From a checkpoint of a small transformer trained on Wikipedia: LayerNorm before each block, 684M tokens.
MLP neurons of a small language model. Each row is named by its layer, matrix (up: input weights) and neuron, and shows model dimensions 240-367. Each number is 50 + 15 x the weight over its row's rms, rounded and kept within 0 to 99.
Before each neuron's rows, "fires in" lists the words (lower case) most often at its 100 highest values on Wikipedia text that the model never trained on.

fires in: "and", "the", "at", "in"
L2.up988:35 40 52 69 35 47 54 51 47 30 65 43 55 40 37 15 45 11 52 76 57 51 90 63 29 54 60 86 29 52 28 43 60 52 33 59 72 46 32 42 23 35 18 66 30 80 64 56 79 53 45 44 52 37 44 41 68 74 75 56 48 44 70 54 55 29 55 44 70 55 47 46 56 60 37 41 51 65 09 30 30 40 42 66 39 07 54 22 52 50 62 54 53 53 54 24 47 62 61 63 33 22 50 34 58 47 30 66 26 59 67 70 66 53 80 53 48 50 64 45 58 60 71 28 25 51 40 62

fires in: "records", "group", "record", "family", "recorded", "population"
L2.up589:44 72 68 57 68 53 50 61 67 63 48 63 59 55 43 43 44 41 73 44 39 57 47 76 52 40 71 47 50 54 74 52 54 46 56 60 41 51 26 85 34 30 55 32 42 61 42 48 42 55 76 61 74 43 51 44 68 57 62 57 74 77 62 19 32 41 27 44 44 20 19 59 29 52 42 52 35 53 43 23 57 48 54 44 39 42 58 50 48 61 40 32 42 50 44 19 46 39 36 47 49 74 57 56 25 73 67 40 66 56 78 50 52 68 26 49 60 53 50 57 28 49 41 51 42 45 48 65

fires in: "world", "1", "european", "2", "state"
L2.up775:54 84 53 34 54 65 54 57 27 57 58 70 52 51 13 35 33 32 53 55 25 71 38 45 45 29 65 49 74 33 81 56 73 32 48 43 53 53 42 42 46 25 54 47 71 71 34 28 20 40 33 34 47 52 58 61 34 15 39 28 41 53 72 17 55 43 30 54 41 41 43 55 25 73 61 53 53 40 55 27 48 40 62 43 40 92 50 32 35 54 37 21 60 44 26 19 51 45 48 51 73 43 31 40 43 79 45 22 76 40 48 37 49 70 40 38 45 35 52 45 39 57 48 56 47 29 54 57

fires in: "people", "women", "those", "0", "such", "2"
L2.up736:54 19 53 32 36 76 77 77 67 61 48 78 59 34 60 30 44 65 60 53 47 33 55 31 29 13 35 47 65 61 77 38 52 53 45 36 16 58 43 44 52 44 52 48 80 70 79 49 47 57 15 36 63 55 10 72 40 34 53 33 56 51 39 27 35 44 61 34 43 48 38 57 32 70 35 57 46 43 63 71 59 38 60 57 40 70 65 57 39 45 55 39 19 42 14 55 54 42 49 70 46 33 24 43 36 66 55 51 77 58 51 59 62 76 49 47 71 46 26 31 45 40 29 63 61 34 38 86

fires in: "that", "christian", "christmas"
L2.up747:57 48 53 65 59 63 60 49 67 48 78 39 59 43 71 20 57 25 46 50 42 38 68 87 39 44 88 99 38 20 80 24 74 78 53 46 28 50 63 55 34 42 59 48 55 60 50 61 43 49 74 53 48 36 22 28 46 63 68 59 55 70 68 09 34 56 45 49 45 55 31 59 59 54 48 79 43 61 45 32 53 45 26 43 38 34 56 37 67 35 59 49 17 64 62 24 20 55 08 72 56 23 49 51 53 24 68 49 56 53 78 98 78 49 45 42 53 48 53 32 52 50 74 54 47 56 54 63

fires in: "that", "finished", "following"
L5.up809:48 39 52 47 29 63 30 49 48 59 59 63 61 41 36 51 39 69 52 53 29 55 47 55 82 49 66 28 74 42 18 54 39 63 56 53 58 69 41 37 39 38 51 13 62 61 20 61 54 36 43 53 73 41 32 54 44 61 52 54 53 76 84 54 72 48 77 61 49 45 65 30 21 37 37 40 22 27 59 76 57 47 43 47 50 29 49 58 66 48 66 43 32 73 49 39 59 46 58 61 41 49 55 48 53 48 58 12 50 53 43 61 66 27 40 60 62 69 18 50 49 38 58 53 46 71 55 46

fires in: "election", "votes", "result", "race", "offices"
L2.up1156:64 50 55 52 44 61 54 43 19 41 53 63 59 47 46 18 26 34 57 35 49 52 40 64 66 74 53 53 42 45 31 37 50 62 29 59 08 93 60 57 49 17 39 42 51 49 48 56 70 55 65 38 44 26 50 51 93 61 53 45 39 66 25 47 25 59 60 64 54 63 65 77 39 56 39 71 42 61 50 16 27 34 29 74 51 67 58 78 34 47 54 61 36 30 60 22 57 49 64 41 41 41 37 41 55 65 48 63 64 58 58 50 63 50 41 58 24 50 55 37 23 05 64 33 52 42 54 54

fires in: "same", "career", "times", "time", "conservative", "family"
L2.up1180:29 69 48 33 27 48 69 70 60 51 62 46 59 67 32 38 30 40 57 40 50 55 47 51 70 52 55 60 86 46 46 43 51 51 49 60 42 61 47 66 54 69 51 00 55 53 70 73 36 31 36 65 76 50 48 41 50 71 52 81 55 84 63 50 20 50 86 52 15 68 48 71 45 24 56 48 40 44 86 69 65 29 58 45 63 43 54 64 31 31 73 58 49 37 56 57 45 45 56 51 31 61 32 39 64 51 47 35 65 79 48 24 42 46 29 35 39 57 30 48 39 29 57 55 48 59 46 38

fires in: "him", "himself", "self", "itself", "selected"
L2.up315:74 52 65 47 65 57 70 44 67 51 56 65 53 68 28 83 51 50 42 58 35 38 22 49 76 35 29 53 53 65 71 47 32 43 44 49 50 54 46 57 51 34 27 48 39 67 33 32 75 40 44 28 27 58 63 65 54 55 59 52 59 72 35 45 45 48 47 57 36 58 53 62 25 63 37 25 33 56 38 47 60 24 45 83 16 44 53 70 47 67 66 39 72 50 47 44 44 48 38 47 39 59 45 63 58 65 32 38 65 47 55 36 55 43 58 44 57 62 58 58 63 55 59 69 68 54 45 63

fires in: "the", "of", "one", "in", "when"
L6.up606:49 49 45 58 35 70 56 56 50 41 42 66 65 58 53 49 45 53 76 50 63 32 51 27 54 71 57 84 26 34 31 56 26 69 23 28 50 60 37 59 28 25 48 33 43 19 36 68 61 75 56 43 47 39 55 55 35 46 22 61 71 62 75 56 55 50 45 59 58 34 36 48 51 24 57 52 39 40 45 35 61 36 31 77 53 34 56 36 58 64 79 51 52 50 83 33 51 48 50 41 45 19 50 35 68 37 54 64 43 88 33 65 53 28 61 67 42 68 36 70 61 60 66 31 73 45 41 44

fires in: "his", "served", "former", "played", "won", "if"
L2.up1152:43 39 45 43 22 47 50 61 45 36 56 31 60 57 53 25 47 63 52 68 71 63 74 45 45 60 47 48 50 55 54 48 59 52 36 50 42 62 64 53 41 49 39 36 88 43 52 62 79 64 61 83 44 56 65 67 47 68 24 48 33 27 51 37 76 28 56 68 34 48 56 65 50 55 55 39 65 45 87 37 65 45 22 61 35 63 47 44 32 53 63 71 41 20 55 52 46 69 20 54 36 53 66 47 35 68 55 55 43 54 52 44 40 64 61 29 27 52 60 46 79 30 48 36 36 45 67 40

fires in: "in", "for", "at", "aut"
L2.up1027:47 24 57 61 39 84 49 50 26 53 31 82 52 57 41 45 51 78 58 49 48 84 45 55 58 37 62 45 41 65 67 59 53 61 33 33 32 45 51 20 20 17 39 27 36 67 33 64 70 55 39 44 60 51 36 71 49 70 37 44 46 40 38 48 56 51 32 57 46 21 45 36 42 38 52 34 41 28 33 48 31 39 47 88 06 50 49 41 74 74 31 47 40 64 63 32 18 35 50 53 44 68 37 31 72 47 07 56 37 48 40 35 53 29 47 26 53 57 46 60 41 61 44 43 61 36 54 57

fires in: "in"
L2.up349:49 26 47 70 51 39 57 54 44 21 82 31 61 13 57 50 59 59 70 32 44 54 59 61 47 37 37 51 09 48 36 58 43 52 64 53 49 44 35 57 54 52 57 56 38 37 63 39 80 51 37 40 41 63 60 49 92 56 11 50 50 39 85 49 46 68 75 57 67 51 49 26 48 55 54 32 15 61 60 57 40 46 40 46 35 32 47 45 44 58 55 14 42 86 76 42 61 53 42 41 54 34 45 38 66 64 31 53 58 60 77 55 72 38 35 19 70 68 55 62 50 54 70 34 42 49 57 41

fires in: "after", "during", "despite", "following"
L5.up1435:29 41 50 78 59 54 39 29 60 59 51 10 56 60 44 12 64 52 51 38 43 57 60 59 29 46 51 67 41 23 63 26 30 37 43 54 61 53 70 31 48 74 32 37 41 43 63 70 65 66 16 24 49 61 47 45 62 53 32 13 47 47 61 40 63 47 31 45 38 46 47 64 44 66 66 46 42 35 63 53 31 44 39 65 56 55 46 40 43 51 52 31 35 68 32 49 46 39 50 58 40 41 54 31 43 51 66 49 62 36 71 74 54 22 37 61 64 50 65 55 70 19 57 63 52 45 44 74

fires in: "of", "from", "municipal"
L8.up505:24 35 39 96 75 74 37 42 46 56 54 64 60 30 40 21 50 40 43 58 18 33 35 86 70 52 69 53 22 62 17 43 55 81 46 64 40 56 25 37 33 61 32 65 54 72 56 54 51 44 40 56 19 51 42 76 42 64 44 45 33 64 49 43 62 42 48 41 65 54 20 50 47 51 46 59 57 73 44 29 43 45 48 50 43 37 52 61 27 24 61 52 45 54 56 28 39 28 39 39 35 34 61 59 51 34 41 47 58 40 30 64 66 41 64 41 68 31 54 55 53 58 85 60 51 69 40 66

fires in: "can", "may", "cannot", "must", "should", "to"
L6.up1413:36 69 48 71 43 48 52 40 38 17 25 30 58 38 59 53 35 27 39 65 58 37 79 49 13 70 65 73 49 04 31 63 54 47 29 64 44 48 24 70 46 45 61 76 59 74 64 53 37 37 47 37 37 41 54 43 40 40 26 61 40 27 75 34 38 60 65 71 49 41 69 51 38 53 25 36 51 69 34 57 47 48 55 41 39 46 70 37 20 50 52 76 41 51 55 33 54 27 36 52 38 41 34 77 52 72 76 53 61 47 55 73 47 69 73 53 51 21 55 41 42 28 43 23 58 43 45 42

fires in: "as", "associated"
L5.up253:81 36 04 63 52 65 63 62 58 30 77 31 60 18 48 06 25 43 95 61 42 66 62 68 55 32 28 62 44 38 60 68 40 39 34 48 78 45 41 58 00 29 60 43 59 46 43 35 31 60 48 34 23 44 57 48 50 83 58 22 39 38 27 41 46 47 61 27 66 65 44 66 50 44 56 48 57 59 43 49 67 27 58 43 61 59 48 57 51 60 48 31 46 74 67 54 53 71 73 40 35 44 38 28 39 53 26 41 84 41 73 61 45 10 56 41 34 23 31 57 63 53 64 62 44 37 51 36

fires in: "station", "time", "number", "record", "records", "times"
L2.up294:62 63 47 62 38 62 46 40 47 66 69 46 59 58 35 36 49 52 39 60 33 60 48 44 48 45 44 51 60 57 57 28 62 60 31 62 23 70 62 94 39 34 49 56 54 61 45 57 75 48 50 82 47 45 36 63 73 56 49 70 56 57 81 53 58 31 48 27 63 62 57 70 09 29 19 57 33 67 61 49 69 37 33 43 38 33 51 35 30 38 96 47 31 42 45 29 57 53 66 53 41 71 58 39 57 33 32 61 47 81 50 38 48 44 27 48 28 63 55 50 49 53 65 72 34 38 46 40

fires in: "to", "not", "never", "cannot", "t"
L8.up781:43 41 56 37 29 55 56 42 68 42 45 54 55 32 17 72 50 61 36 50 57 39 61 51 48 53 52 37 36 29 47 39 71 49 43 47 29 73 61 76 12 58 20 58 39 43 41 81 30 49 39 18 37 40 45 73 43 64 32 33 43 52 77 39 39 48 53 46 45 54 71 42 63 41 32 40 50 64 31 64 82 40 44 59 23 61 62 44 45 51 99 34 58 61 52 32 40 27 39 86 59 32 34 82 34 48 78 61 50 72 50 65 39 72 48 67 37 36 51 48 53 58 36 79 49 52 47 60

fires in: "at", "producer"
L2.up189:52 33 54 60 74 67 44 38 52 43 58 68 60 56 50 58 37 52 47 54 28 50 75 77 40 55 85 55 47 81 45 24 82 51 35 50 54 44 81 63 56 30 49 45 39 31 34 59 62 43 58 60 33 51 54 59 42 73 59 37 50 32 71 24 83 48 45 45 46 41 18 52 66 44 84 37 48 23 41 13 61 57 71 49 36 68 56 74 35 23 75 65 53 73 61 53 54 50 56 52 23 42 37 52 54 17 50 76 41 73 67 52 29 48 64 62 57 32 42 51 60 37 46 57 66 40 53 38

fires in: "played", "25", "4", "won", "place", "5"
L2.up1210:54 48 45 42 17 66 48 33 65 58 60 66 59 68 65 21 61 51 52 39 41 55 71 61 82 68 63 37 67 67 53 40 66 40 46 37 42 37 57 48 63 39 15 45 72 75 34 76 56 28 56 70 51 29 65 48 44 77 67 39 48 63 13 69 68 55 39 53 58 54 25 81 57 69 49 63 57 66 54 46 40 38 47 56 39 69 58 50 47 64 62 47 33 42 73 32 59 33 10 59 21 48 23 67 77 76 41 35 52 51 31 45 56 23 37 18 64 57 16 44 48 51 43 60 10 19 55 50

fires in: "as"
L6.up1165:55 52 39 44 43 40 32 35 51 53 47 55 61 57 32 35 52 44 34 63 86 51 17 49 45 70 67 80 48 72 55 32 50 63 41 43 46 38 15 50 45 46 49 60 72 50 61 68 67 86 68 71 42 30 71 58 55 47 37 76 57 49 75 35 48 46 74 40 57 29 59 49 47 46 41 59 45 37 28 29 58 44 36 46 47 55 64 52 29 71 64 46 57 61 54 67 41 52 39 64 56 35 42 13 37 42 42 34 52 59 49 65 58 48 55 58 44 52 26 71 44 46 51 21 39 22 68 83

fires in: "in", "river", "at", "of", "and", "towards"
L8.up1374:61 38 39 77 37 57 70 39 38 65 64 43 65 54 58 37 43 35 52 57 36 48 52 51 48 64 49 51 36 58 63 57 67 59 57 73 68 47 13 56 28 70 51 62 39 59 73 51 33 36 51 55 56 55 37 63 52 79 62 71 69 69 38 32 56 49 60 37 68 25 44 59 58 47 53 43 28 51 27 26 39 16 59 67 66 54 43 37 37 28 51 78 55 44 53 47 21 43 51 59 48 59 47 42 60 79 73 60 50 76 34 57 84 48 58 42 57 00 25 64 74 42 67 38 56 48 45 48

fires in: "at", "died", "to", "dies"
L2.up554:36 51 49 62 61 47 56 65 18 57 56 36 62 51 49 53 53 57 74 71 48 60 60 35 42 52 75 79 43 44 47 45 55 73 41 21 47 45 53 65 43 60 35 29 59 79 46 60 85 58 79 66 48 63 44 70 71 56 35 35 38 38 82 42 63 34 38 46 40 28 46 19 25 35 59 75 54 38 45 45 34 40 15 82 40 44 47 87 40 43 22 55 61 42 40 57 29 62 38 59 51 74 50 60 52 47 54 64 49 40 56 54 46 20 63 45 57 45 40 64 60 35 51 40 79 47 53 67

fires in: "who", "she", "had", "has", "having", "whose"
L2.up1272:57 33 47 36 53 66 50 48 50 58 50 37 56 61 64 61 55 33 61 49 50 44 60 37 29 57 49 75 35 43 33 54 61 34 08 47 43 44 47 66 53 25 42 36 58 54 47 95 63 62 45 64 21 48 73 50 53 46 30 54 53 42 53 31 48 41 70 78 14 38 53 72 41 71 54 62 53 41 53 55 35 39 56 77 33 33 57 53 36 66 69 36 27 53 71 55 22 62 15 61 61 64 53 65 43 35 58 47 40 56 56 52 75 53 42 57 22 58 49 46 70 30 57 32 55 35 35 45

fires in: "during", "after", "following", "before", "until", "since"
L2.up1187:34 23 51 93 71 40 33 18 50 62 44 77 61 37 39 52 65 54 65 42 44 21 70 51 32 50 48 51 18 37 38 44 58 36 47 69 56 33 41 77 26 44 45 18 35 70 23 52 64 39 11 40 62 61 71 59 44 49 43 58 35 53 52 62 51 47 61 31 53 32 37 50 55 59 54 44 46 56 42 52 61 43 58 59 50 56 60 58 14 33 50 29 62 78 48 39 19 25 48 74 19 42 24 46 76 63 54 61 41 62 58 45 54 47 41 31 53 48 43 56 61 35 70 42 29 33 66 54

fires in: "who", "whose", "also", "had"
L6.up1127:47 50 49 22 60 69 45 41 56 45 53 75 57 49 60 50 37 40 41 69 27 61 36 67 46 65 51 39 69 42 45 59 66 34 54 53 18 38 68 45 60 49 41 51 46 78 44 38 57 69 39 39 36 45 42 49 56 53 49 27 27 49 57 30 43 56 58 23 48 50 44 54 71 69 21 17 65 55 46 46 43 37 51 45 38 27 72 32 52 62 72 26 30 51 49 35 17 52 37 56 56 41 21 53 31 67 70 62 81 49 56 69 88 48 44 45 52 53 43 30 45 46 54 40 37 39 48 51

fires in: "which", "of", "to", "that", "who", "despite"
L6.up1084:58 19 33 48 99 65 62 46 56 69 68 66 59 27 71 17 70 34 67 80 39 25 49 43 49 43 59 57 25 45 63 60 50 38 36 56 57 52 52 36 52 27 34 39 41 63 57 51 67 69 30 33 50 56 41 50 52 53 45 59 55 49 85 42 37 44 76 40 49 49 68 50 63 61 31 68 50 54 52 68 36 22 36 67 57 20 60 36 33 42 70 35 40 58 35 39 38 60 17 62 59 26 27 62 32 55 35 26 54 57 37 89 73 21 48 35 62 47 44 37 45 35 62 26 35 56 52 47

fires in: "on", "one", "in", "there", "and"
L8.up334:60 53 52 57 37 71 26 49 62 54 47 20 68 59 34 40 47 58 61 44 38 47 55 51 51 30 41 41 32 66 51 59 49 30 43 53 82 56 61 77 53 51 34 22 22 28 37 51 61 42 51 51 42 57 34 43 47 34 30 53 64 47 27 39 64 55 52 16 68 35 55 61 46 35 44 86 56 50 22 61 52 29 53 62 40 41 52 36 65 18 60 40 56 78 40 27 30 55 42 46 34 55 21 36 56 58 24 74 60 53 43 55 56 47 80 48 52 52 57 47 47 51 64 50 32 39 46 64

fires in: "it", "he", "station", "x"
L2.up1461:37 54 42 52 83 51 26 52 46 47 39 45 54 20 29 65 43 47 51 73 11 55 14 53 36 52 33 38 85 64 54 52 54 34 71 77 69 45 59 61 58 46 38 49 37 46 58 59 63 48 44 53 57 22 47 58 45 75 45 71 44 46 50 57 60 24 82 42 61 58 52 84 08 48 34 47 57 50 53 48 56 37 65 60 44 57 56 55 89 34 35 48 37 76 35 42 20 69 52 47 37 59 26 36 43 51 54 56 57 56 83 23 60 41 67 42 25 41 53 38 57 19 66 51 51 57 48 59

fires in: "his", "her", "was"
L8.up411:46 47 31 40 52 71 44 42 44 72 48 39 62 24 48 45 44 38 76 65 35 56 38 42 45 22 49 73 54 68 61 74 69 39 11 43 42 70 48 64 40 39 19 61 54 88 27 78 57 56 38 62 44 68 43 58 45 51 58 41 53 35 45 41 72 45 30 48 32 39 48 52 35 62 64 48 47 57 24 36 37 26 30 63 50 48 77 32 47 32 35 60 51 34 34 48 28 39 23 58 65 52 50 54 63 44 30 72 38 32 44 48 46 41 64 55 25 44 28 44 66 43 59 25 51 42 37 52

fires in: "to", "of"
L8.up857:39 59 14 49 33 42 50 35 30 49 58 27 58 35 30 35 69 74 26 59 49 56 65 60 49 60 59 75 52 41 33 21 44 64 34 42 58 29 36 44 42 39 51 18 34 45 44 69 59 55 32 55 34 45 49 52 22 61 10 34 44 44 73 42 67 33 51 47 43 32 39 51 37 54 54 57 55 47 38 44 33 33 40 62 42 48 45 48 56 44 44 52 30 90 68 55 64 35 27 77 44 24 60 28 44 66 41 41 48 48 42 89 56 67 68 47 72 42 53 42 31 52 41 22 38 47 41 65

fires in: "took", "served", "into", "take", "become"
L2.up832:41 43 60 46 57 48 66 30 45 51 24 31 60 61 51 59 64 67 36 68 66 58 27 51 78 51 36 42 69 73 56 41 45 52 49 66 46 38 46 24 38 40 37 69 54 65 34 55 61 33 63 75 11 35 57 67 71 53 68 52 44 62 19 58 62 56 61 47 99 83 44 67 44 34 24 45 46 51 22 36 45 39 31 42 43 49 55 60 42 50 33 63 53 31 45 31 72 72 38 50 39 63 21 61 33 72 36 37 79 50 53 30 68 55 39 36 71 37 57 59 28 33 56 31 66 36 65 60

fires in: "this", "that", "which", "it", "he", "the"
L5.up754:34 44 39 36 39 58 66 53 54 57 29 36 61 33 46 34 42 55 70 96 27 73 50 84 62 46 63 43 43 61 55 59 59 66 28 65 63 67 44 31 63 54 40 45 75 37 33 44 61 59 55 46 33 33 12 31 49 72 42 48 49 56 65 43 52 38 67 35 46 48 46 39 23 51 59 55 39 62 53 51 49 33 53 50 13 36 54 40 51 58 64 61 24 73 42 47 26 85 47 56 53 63 44 64 33 26 60 13 66 42 42 62 47 45 47 46 42 37 44 25 68 33 52 73 44 51 49 57

fires in: "the", "of", "his", "territory", "your", "their"
L8.up192:79 28 57 63 53 53 64 57 62 76 61 66 64 71 61 43 38 30 70 55 25 53 29 47 64 22 41 57 79 42 43 45 72 76 40 52 30 63 28 33 47 46 34 50 78 59 54 53 59 32 41 87 46 70 39 39 57 72 50 53 49 36 57 64 68 35 38 42 68 55 45 72 49 24 53 53 64 56 40 54 32 36 44 37 30 03 47 31 40 42 60 55 34 38 67 40 42 48 35 47 48 40 54 21 68 44 45 33 41 50 44 34 52 48 52 55 43 10 61 26 54 59 72 53 50 56 36 55

fires in: "after", "during", "good", "chicago", "governor"
L2.up1262:74 33 45 62 70 52 42 48 28 50 45 74 58 67 70 56 53 42 92 44 29 20 89 35 42 56 87 59 15 17 47 52 35 73 05 42 59 58 56 40 17 50 53 47 54 21 26 50 79 64 51 51 40 71 48 59 43 64 62 24 55 31 62 40 85 39 33 42 62 25 56 43 20 53 36 54 47 51 54 27 52 31 29 75 43 63 49 59 42 60 58 44 41 45 70 52 49 44 44 52 47 62 58 68 40 65 76 45 27 57 55 70 44 64 35 49 74 62 62 59 73 50 68 39 40 52 44 56

fires in: "his", "her", "all", "most", "giving", "a"
L5.up1376:27 77 48 61 33 45 29 51 59 46 48 20 56 72 22 56 42 25 33 28 73 61 84 45 49 31 54 38 46 57 34 72 69 48 59 56 50 40 56 61 25 50 31 57 50 57 33 49 55 29 52 74 27 66 39 49 54 48 55 48 27 81 45 43 65 32 35 39 22 46 56 22 32 57 44 63 62 79 38 59 67 44 41 74 08 44 57 47 53 50 50 48 57 47 29 38 48 75 56 39 53 69 65 46 62 36 58 45 63 37 53 65 51 19 62 44 40 59 42 30 53 36 45 57 18 51 52 81

fires in: "as", "puerto", "society", "at", "academy", "agriculture"
L6.up72:62 52 25 65 75 47 26 53 84 51 30 51 57 46 20 39 22 26 61 62 56 63 79 74 46 15 57 61 61 45 62 38 39 49 45 75 52 55 73 55 27 67 47 47 46 68 66 55 36 53 54 55 18 32 48 54 41 51 24 47 33 53 50 44 46 45 37 63 29 62 41 60 33 36 56 26 47 43 52 42 56 47 62 74 42 77 33 61 80 41 45 61 58 46 46 54 42 66 40 38 35 49 62 42 42 15 46 46 61 53 67 87 21 30 43 29 38 37 28 52 54 18 47 52 48 58 34 67

fires in: "of", "by", "during", "in"
L5.up550:50 40 44 73 50 42 37 47 31 51 32 50 61 27 73 33 62 65 53 58 61 52 38 77 38 41 63 55 28 61 58 48 44 31 45 51 38 64 68 17 34 40 25 48 46 50 30 36 59 37 24 25 51 35 51 51 54 70 61 55 47 54 46 57 54 46 54 65 79 44 45 56 69 39 53 47 82 49 51 37 47 34 56 72 34 42 63 30 23 41 47 30 30 58 34 40 47 30 32 42 32 40 20 32 54 61 40 39 30 44 55 77 52 71 54 47 41 62 44 55 38 32 63 66 66 51 53 49

fires in: "admiral", "for", "her", "from", "infantry"
L2.up442:34 42 43 59 78 49 84 62 55 56 48 23 55 14 14 33 52 33 64 43 30 63 28 58 66 38 38 74 45 39 37 59 56 43 43 45 34 63 61 74 39 55 46 45 36 83 43 61 47 58 57 32 49 74 55 17 74 53 07 62 42 33 72 46 58 67 64 63 51 32 78 59 55 42 43 44 38 48 60 70 40 32 36 53 54 25 53 34 41 50 52 50 53 64 86 43 44 39 54 50 29 46 54 53 39 17 44 82 76 76 63 67 66 44 67 62 49 46 53 65 78 52 67 38 68 56 44 33

fires in: "of", "from", "with", "the", "for", "in"
L2.up868:39 37 44 59 86 61 42 33 60 56 58 51 63 37 26 42 63 50 24 59 58 59 26 68 83 73 55 36 52 63 42 47 39 53 36 45 48 44 53 37 25 32 32 71 49 83 53 66 68 54 40 24 59 22 42 56 45 47 13 50 52 59 72 72 47 35 72 65 62 32 44 75 52 53 33 47 59 37 42 50 48 33 46 53 10 46 56 46 29 30 52 53 57 58 72 43 63 55 31 56 37 48 37 40 69 33 23 20 36 70 53 63 86 56 70 66 59 43 48 54 40 61 74 39 56 51 52 62

fires in: "win", "won", "in", "for", "winter", "winning"
L2.up1195:70 26 43 72 50 24 57 43 42 68 36 67 52 46 40 27 65 47 46 63 59 39 72 36 30 26 58 57 48 72 43 32 67 67 29 40 37 40 33 38 25 34 51 55 36 47 23 35 79 51 69 27 26 50 53 60 33 45 57 52 53 69 66 53 63 44 61 45 46 53 53 47 35 77 53 36 44 51 28 30 61 47 44 61 60 31 46 56 69 50 36 61 48 41 68 43 33 27 38 55 16 50 28 65 67 41 41 45 36 61 48 50 37 34 71 22 52 35 34 58 43 47 57 41 52 39 48 49

fires in: "year", "season", "november", "party", "december", "company"
L2.up47:54 61 65 64 78 55 30 41 37 47 44 44 59 64 35 55 37 31 42 49 44 38 47 29 70 42 71 69 47 31 22 17 61 75 41 58 61 65 40 57 59 25 47 43 61 44 53 59 50 15 10 70 51 19 37 55 77 62 66 48 64 54 47 48 57 50 49 57 34 57 62 34 28 47 33 47 40 45 40 34 71 40 67 47 54 47 51 58 66 39 69 56 61 33 33 44 57 39 66 55 18 56 26 41 46 67 46 55 36 61 62 59 27 34 25 60 47 14 62 37 31 29 60 63 61 35 47 54

fires in: "as", "became", "become"
L2.up1346:68 41 39 52 44 56 71 18 56 67 62 51 56 16 26 80 45 48 81 89 76 44 58 52 77 43 47 36 56 47 55 44 50 55 52 53 57 41 19 67 40 48 52 37 67 47 35 32 47 61 70 72 27 30 70 73 79 40 37 60 51 45 63 34 67 34 56 50 68 57 59 31 26 55 54 42 61 52 56 26 67 34 30 40 40 34 52 76 72 53 58 56 60 48 65 66 53 55 55 52 39 64 41 50 51 50 45 20 55 60 62 34 58 38 45 37 41 36 45 55 50 55 53 49 46 48 48 41

fires in: "would", "to", "should", "will"
L6.up1255:25 53 30 48 41 51 46 57 68 26 41 36 61 07 29 49 48 51 31 76 74 59 45 60 29 48 55 50 84 26 61 54 85 27 50 61 43 38 37 51 36 48 47 62 50 63 47 56 08 49 33 47 15 38 64 59 46 63 30 60 53 45 58 39 55 47 48 69 43 50 49 49 61 41 14 48 53 48 35 51 38 55 50 68 30 41 49 36 67 30 69 48 77 66 61 43 28 47 38 45 39 63 46 74 43 63 52 34 71 24 80 54 45 63 76 45 26 30 45 54 38 45 37 65 66 51 56 45

fires in: "in", "for", "on"
L2.up533:70 70 62 68 61 63 50 74 67 55 48 64 59 59 37 48 53 46 46 71 34 49 50 54 76 47 66 55 51 47 56 50 58 48 48 37 48 42 41 43 31 56 41 51 56 57 50 40 43 41 27 39 59 40 43 53 64 61 66 37 31 80 64 52 61 42 42 44 47 36 27 40 39 47 45 64 34 53 40 37 46 38 56 54 60 50 62 21 71 61 48 25 22 50 68 25 58 63 56 39 41 22 52 47 44 29 34 42 71 32 60 99 40 47 57 56 55 71 49 58 53 38 39 43 30 46 29 54

fires in: "university", "company", "japan"
L2.up292:46 68 52 55 48 87 35 65 61 33 64 53 63 42 61 63 26 18 66 51 74 20 50 39 30 01 53 80 48 29 46 71 52 81 47 45 70 53 73 72 36 51 60 64 55 41 63 51 35 27 27 62 19 70 50 69 61 41 42 43 40 53 59 31 28 42 45 56 62 57 54 33 26 36 47 74 34 30 38 55 70 37 68 48 56 48 60 52 68 24 51 33 44 74 56 45 64 22 70 53 25 64 37 39 24 45 60 60 39 50 89 39 48 61 64 36 34 56 36 61 43 64 58 71 52 47 56 28